From a checkpoint of a small transformer trained on Wikipedia: RMSNorm before and after each block, rotary positions.
MLP neurons of a small language model. Each row is named by its layer, matrix (gate and up: input weights; down: output weights) and neuron, and shows model dimensions 0-255. Each number is 128 + 32 x the weight over its row's rms, rounded and kept within 0 to 255. Numbers have three digits each. A neuron's up and down rows have the sign that makes its largest values positive.
After each neuron's rows, "fires before" lists the tokens most often just after its 100 highest values on Wikipedia text that the model never trained on. A number after a token or word is its count.

L5.gate162:118060094154102140112129081148089132178158113093147104082137127153155188172117105037158132177101130141121184128106127151185160080119101145129102102132132097135091141147103102103134099110142120121112080160132078133167140108060113143153128164091124122149094113103117133139148129128179079109136171117106182108102158105170088171128137146185144108143140109091185161146138116155106134097155065034153171091121161053164165202147133151146148068175138116070096118108145151049069159134113127115170091118142147104096171093147110168129154178101102089113162125106095116120073103156129132142142086109145159194129093094124069136148163124132157198167087122045143115094134075127085083134116174110116177130107106136163152134129151174138092106087050122135131144154198155104083192139115110
L5.up162:121146131119178139108135168100109113142118132101134090152114148074130057167090137121132162156116124167103157111163113111147080096163116086128137092169150112146167123087163125129140150103212138083141147086160181113131088172105131095142042129159179159173077157049154109073134076083158146144170124137117121070132132147163177139148152099129125122109112134121120123124181108119093150100076083133129140152129104171162207120136091068167128078131135134106138143125135060153060098179071137126085095117093158118130077098141126098151117160170109161113145083160140155157139119140124176143156122123147080118138124112145144103131152196093000102161130182109147163167134140152137176087156050165128131151154117194146075102090126166134117114121148085104117115152104122096168099087147120
L5.down162:082117070139082138147095088147159184143163097134099104077091069199119168155134140098160072092161103176109135172075166129188170100164159195166130166092119153091073139110145116074170128097116057095132116109138128133135165088100106144131159064125129092078122120133146119143151126138123131168162152098141122177137126134133097155113077179104150110127126158107171134144111139176114169117153170097104115117112107105135147095076163169147132123150116071106100129114167160146120166082174170164206150135133132210146188147096082137103084138156179151150168136108163132147096111183127123173114142109118170124093144134165140174148108090094156135153124093127088081097101121130084137178111180095129183118145157073126109132122143172156116126087124096180076149108173131136088137169096083
fires before: "==" 23, "===" 23, "-" 5, "The" 4, " the" 4, " of" 4

L2.gate536:180155110100101161103143139111123092114048159102125130189193133143097193099162142137073097158161112060123111116167141079163103076106164101147107042174112149094170066110171151106144124079107115117156099153118141107134117159121127193115097089133109089125109144127168090135155141069098129129146136155098155163145204136162126173107113151103130134172124156160099188136156133096164173150105092073119110116156119123147082104127123154099148142142118125178166122137145116084131126120124136179158105090119079119191179103182093111143116149183134152047164092098129140137148121080115117123108151139136125130101143130087143153085159141194164144102139087126121105195181146109076153158117088119161167178129165123145134116119107159059145102157140106184106172070170111070099122082091106
L2.up536:168127176120136090067111105063123099030125097122100110097140115119128124107103131137170097114111100112097133107137143116120079176132180121131181141106172163108132072095123156047201064064117084111138160128137134095141180102070162162132150095123098135096143181119117156114152146169136136127136158158126151125110150119157156145140141065158101071124088111167140190122138155094119157176138111116075196133091125081136142191141134119077183123105127147179159153147088132092123150115168175163180163165088160149152148078161101125151133132225142120100158124065160095134180138067143150144122102151109132163099147139095188149119211130203091096121128121135133127151121084136107156119146131171109197110113135138125092093091061123118187131123149105174080105109132135081149204130090110
L2.down536:071131087165118135204126106196131132196122124110142140138111112133113107138156110128101154145153168151169125154077112144131158111127058150150083114137119098131088144162138137172060154194132186106081118140113130107132087165203123113124110167105141136145117112132118092128125113142109120129089111073121085143139079111142107124134125174121150167124163122094105075140112103139139043063163178151193104157094104171124093097170134111162110117165138091064094081124168143169128119127107105082091093126188123120119131143122134164110103114051096115158109134179111170120101116151108106126159143098140125120160120151176099150157067142049169139121103146132103139097121163164194119144125133094164074153122120151074155150172188134159135105151120171073160134153099137212099068162192132
fires before: " |" 60, "\n" 19

L4.gate688:160208161133151081097116121165148135086119116105109113082121135141105122131094148089110156122169151118118200133110150173100178066160119116149123145100100081130098135113124167147091136082144162162077156141177134121137131115053159071115124148172139092089086102120124130142173096131133099068200146143127200151151141092165108140150128110140190131150108177097079146156136219109108171129086099095160124071171162143154127148147123122122188116092147133122116126111180062086087134127060109165133111139116127181100064079102141050120128129109202129118114156149162125127122176096144085189110185167127126124154174175192185111127144165108150149124156147076125082130158094110094085088079107115161094123151133152215142138102146149163097134118085165143140114093164136120130089169123140
L4.up688:136132111122097139092100099149109109120109113136131091093106105118122145139132148199091151083116146171113129113129096166100139124189206134161182145116161148159114140119117114136134125113127099111120164150092174140178060133178111069075170142106159069150166101105134169132130054157129100122097133179143179029115127170154135114092123108140131144142143127107100111119111152128183117089130066124110103080156166180115061131146161128163145101130164166137153125165139100136149145157109089149100124189114178117145139133049147109105079118099123127050105068137137178144127122132074170159133144150130122104109145114119188118122119188132153133119134126048093104157183084181101038115138105130116150109144120213176117172138116139076140137077174109168014091152122076139133073184147148
L4.down688:096086155089099146108100138114143167172109083148136100120145114140089176074124130134124125115185107159153071090145142111134136123102110174109119144084148181139146089141115102146105113159119091122112140067148126129149079125189127179119140149182107158173088139115146079138120161149176162237062154120134147152084131153124104165092142146124122166126212089095118100112078086152131057112147128094064125164088126114138065075077121153125156104121151148111127081185116150134085153106170138167071083150155130084110182180134118156110049166090076110065143069168104190126102075177093168113151165148120119144121105107115112126157150152127123156151074116106128113131210127161105110151158135148117129139144101147102057123147127136120173136094159131090064108194124053107096165149136081
fires before: "==" 15, "===" 15, "=" 13, "|" 7, "The" 7, "H" 4

L6.gate564:132123071142153135088123170153119098116104166101053150118149134113160125102088109139070134163109117134113141165140144111146162098133102101119144120179112091152150094098156180113118094107191194125155163139120124145103147092077135097105108124108105160157126108132104106115138152098179177080123171112148112076094100077111092205140098098101120087208109146196101152100112159154105170190103151145118088162088147059130146172079171141109084122040136175182107146139137117140123117080084109144108120094104205140107149129119165130089148100137178124155108183175073122133146148117152161134091141102149143100135108140122121142095112157127182178061154177073160134128145134138140139108156069149079080119150089149171105106119141114091106143136060074120154115176098138092148076155174087
L6.up564:114113093097091173134164127210115113131089073119134096134134066177160107136089156108134116184161128137113181091129105091133076180122115156170147062111101146128122138181159146072102143094099119120127101158157055126107111077091122140158185123110084115054095132176099121132130132191142170172175135128192118187150153162139105092166123100164139164140095153186138222131158130125094173068100128172132165131112150126136132105154100084090109140069127108160135145108170119095215127109132110149132181183139102135108140075107129148073150151159161206150147141092149128160216109070141128129120087120083155121131148134114111073096111112194041097101182097140155161150109159144140077186125174108168137097138086086086152167119148082087156141135129144113140159122123167197127165097169152
L6.down564:142117127157118145092122174098076169130122100128101101137117114126172162099112125158106106118111117091166108136103126132183165087155109105116133153184148130162164152129154168078120123119173195124099122128112087108091146101136102098068111103138069165147113102229120131138149094141174111075108172171120098123132186078075089168146110130110131090155090136143194116140232159084127192177074152175154128117152171148166099115124157131150169180103135108117115177175114115164118141073060069135139117118136146106097120088100155127101132131107144132153123153100070110103150127117150109111133093147174159169164132104139181112151144038131167088120201160130150055135118167156126142113088102113087082090108089093121142117092167127096081157164080087112110115167164163115148127196159112
fires before: "\n" 96

L12.gate703:087125142148117107144166126202152142116163135082120117131147080115120201069101133108122102126095134113099114162098124115085116094122184176123163166162133114136172144117136113129150152095141119136170125126160125094131138057096108146084132159086114122095114012114114081136120083154154098141157152151162136170142166127082100121111108172173142081063149129170111150149088118111149135132066117191149175111126102132143127147150163144129192138200137095136132090149081153128131142076155134091148144162088108118111064091113113111082089148173215145135111096181158131164130134121134095121121156107088125095132154096168088140110112107180130109082125076107210133146095163087130153087121131109137158117133074096158129119072179121066068126086139143112127141100142118131159120160121183
L12.up703:134123091108176111156099089159127122203146091123107110130065102076138099113138109158146155117089079122095120133101117149103083123131141158124157083079097115153166110105074149125114104170114129143096087097162084136129132105134121171101162143112162201130113118067146111176144125136140127118097136135065108149106154103112132082169188123125111085110131140101112124079177097041108116199144102130169122136141097136115106177157086127132136084184156146132160116094160120118107141102207132107120161170010101115201129089161105176120050147138111130186075148123184118134111123081155126096081159183089123140131147087164156164131080126129160115179086148093120065152145079139127136117168112143124176125162090158109151123161127100130107140126094167084091111133106128114128090122124216
L12.down703:136135137165167099125161135138121145150127135119130124118154192147153168094096140116114136124146103086083129129061148199066115146092118113191111117109112165138188096093135102153149095189121121166132100176205160095089138136073156126059111122134141079159111037154141093128159175100137083113196186151121234162171136037130102108112164170137130134135114081147070149191151152121163127157115161119166088089116130130135098078127136096106151152067093148138093125149094117176170104102107190103133118137111174077098140138143086152159105107134131125138144132108116138116187124126124173119079162117141066110130170114179143126094101135135100135077153152128086199142154099145142068214110080088120184188136100148142134118197101174131155127153133144128184156092117161164139124150160123
fires before: "\n" 61, " the" 6, " a" 5, " \"" 4

L6.gate117:100120127120147123147136096158120119169184203134120072075166043134159133139149095078131118102083156122134178122163100123143081201116132174139117127168125075095132146120174163098126121240133111151138121152118151121200138089149100087086124135122096124164133138137091102152112060091136138124122110121160118115142159078121111089136142150104137157123039127141108147171109100100165130140135149142115108159171105146141164093180129122139102142132072181142168184155110126166171104149176115140159150072054098103154143114152127068132124096175150151132025108127149167117108152083165135123182162069110078079186119076127135169114162197175161176120113098127106106110181131100105122149142162124118123139139144129124115140086134118211112108159147082134157117122128127097095094086175103
L6.up117:082096122131071099121142115122109097100107146050130154191155147078105112130141113161139170123114095152146123113155133141118110104126133102125099179109124125081151062101113146159162054068116159153141163181105106129117141093085106140140112166176101146113108098152111129228105150085108146086146127173175094152164142138134136144162119185103071134152096104162139179127178132149132093147131099103200140088138132126103128143119085173110146123144105103100143147082159123107116167091077131114201211143098118105106154099080077163149151116186134184124174069138148097114138153112115070164157136137080185088161137186154138146129120125146093101166127143135092172125150118134131168221163137108195131099103121105137116094137091126095136185073151183076086110089139102148123160102136100
L6.down117:106167124155122168086133118150117122194147135143143159142113133123169167152135110169110114152106080115104128103065124139104123132104078171190099080117137152201168090133122222117134063141131200138161097108146094120143159085124126111157127117086172107110103144150129142125174139120127150121144145161173153102122197050173145110099129171147149203120156109165076078105115179086136156048121110130170093150077123162146130128145073121122137096158143190122135155116145146125160115099147111172149175082122154165085072128091113114138132053109104114169128200114062177165130101141113187164151157075078127146091126099151160124120113115104135057100142137167102115126137100139075154135086084088167127064147108113078119105130156161160154157160112134150144110123137161101136161146088139
fires before: "\n" 75, " have" 8, " be" 6

L12.gate39:088138138090195124134124123110106154137072200175115155132152141185081075160071133087097128149094132104143141145148138167180161086099095151169156156154186109144104134160163126164108131150099109163085105123160123095125119073210100152107120222089161105172108131085159099158172101110137151142133092082104163126092113117101155130116097118113104131094062178151120139052122131134140193189144119152120121157196116076129118148109118124164146163141143068097139135168106087137143191138132129108141188076149140081118141092133148143151126155108116134224155171112089135038166135135117108169142062117121159119112153091096100108124155094130140166195121115128138133106142085142120105123131167184115108128099110155136116122159156152138161109172079148117137173151124101161123098086170086
L12.up39:051064136031130098151142172155138111120108076186138130182181200098114110174127087118090159135112114147106124171207118138149155108134132095163114164111066171082088050124152082155107159145132135127093145163180127105138171135093146128138125084144161069108096127138124100107125168122138112150168134138102151050198176095119107119116134169093116142072172066143079142161142100121129171143150066146127184105102157094173093171089124114101136114094058111091095135128116116118100090102145129081128114182173158141125155133081102151112158100100130123096097072080091106158104131096115180169104110131155172098097170120116107109082119155101164111122113135142153104114111139139151139135136182175082131144067095029078136127163077106162161139092121107181128134158087076141115157083183145
L12.down39:110131143125051120086099112082063136133096155166165140107102126081130163096175104103147156187146161154116092107137141167062082115127111161144100119145190089121160135111151093157158095142104122082130123122166146096095147115153105153083110174087126115133132123157113058107104165059123144111180115108109106104128089080203124143070121101094082121110116143170106181084167184089113143092149171186147070146130115072190121132131169127151166117207102103101134129150153103113175174120157124082157093055157117103156076074170092121086135129090224122153077171137156126131075163081142174085142099081083131113149118128138136157115123090127193100144171147108127128135150101110108088135105146149114121111095109193148096127143168128103088095118118131126070135098145135147135151093114138
fires before: "2" 38, "1" 34, "\n" 6, "8" 5, " " 4

L4.gate419:123092086107134123116107136089122125162138130110142134091135128121111163043160132099075130118160117147157188071090115180102090120136108144129143097089140109149128176095129124055105132133141119070148093174130133092079130140125133146087181105165141109065115140161099113106118143160099167135093153187091141145086083155225140142128138163088123147125056158124170090154162144130115140135111105152129039151114163154156125098131104139090155079101148132108124115163082129133167110130105090148122098055063117172108196126102144125136119126098150154149102120115146107149060126150110142144182130096148133133152117170138085110092183147101114176103169136070180149192179125188192144117122155120102136118163173177056137099052114198149154126137080167144116096137171096076172135104117078
L4.up419:120101106130153121188081119112163141142101140093082142109093104113181162096112152118118130129137057134055146217132104123078089160168108144059109169148141131113114116090123116117139090144153107133082141112110077160090197090057222194158102083131125118123155144140125137075119064156133127100066091148110157182158150121103060162101140119152178127138161117109115154181135142150137164197139154131151130091113128107057133110142150124115149132100155130105145174177168118134097138076129135144144084098125090082134143174131091127135207126174123128144156124119115161148128152102097119152122095184146125139144134115093101190112094126096162136252114088134113102105141133061070158099184147127115106189135142168168135106060158094095144108062100108111157177136115151087135105133118097
L4.down419:154115156152142092096156089116074121157126073110163087042096116119091104112169083148082134165133150142129140119099143090154177110161104088154127068062128118177127181133133122120107143149130136111190175116162156124112141154167112119081177135156115126093124148132113099203147174128082113136136130072070085098091139093164160158094165144114099135150114109153175165097178125131187132168100136137173108166091155166150119044157126122116171075083120119136112139110052174099112092143148053108157174104071152192106148107130208108160089116156133095125139093167126091097139146114170161113114130112104171153128130139146116105181204123150096167043113095136139188143169091190157157121140128095118140124151161165092133094116039169145138146145140159179166113117169071145129157125188089
fires before: " " 59, "\n" 5, "6" 4, "4" 4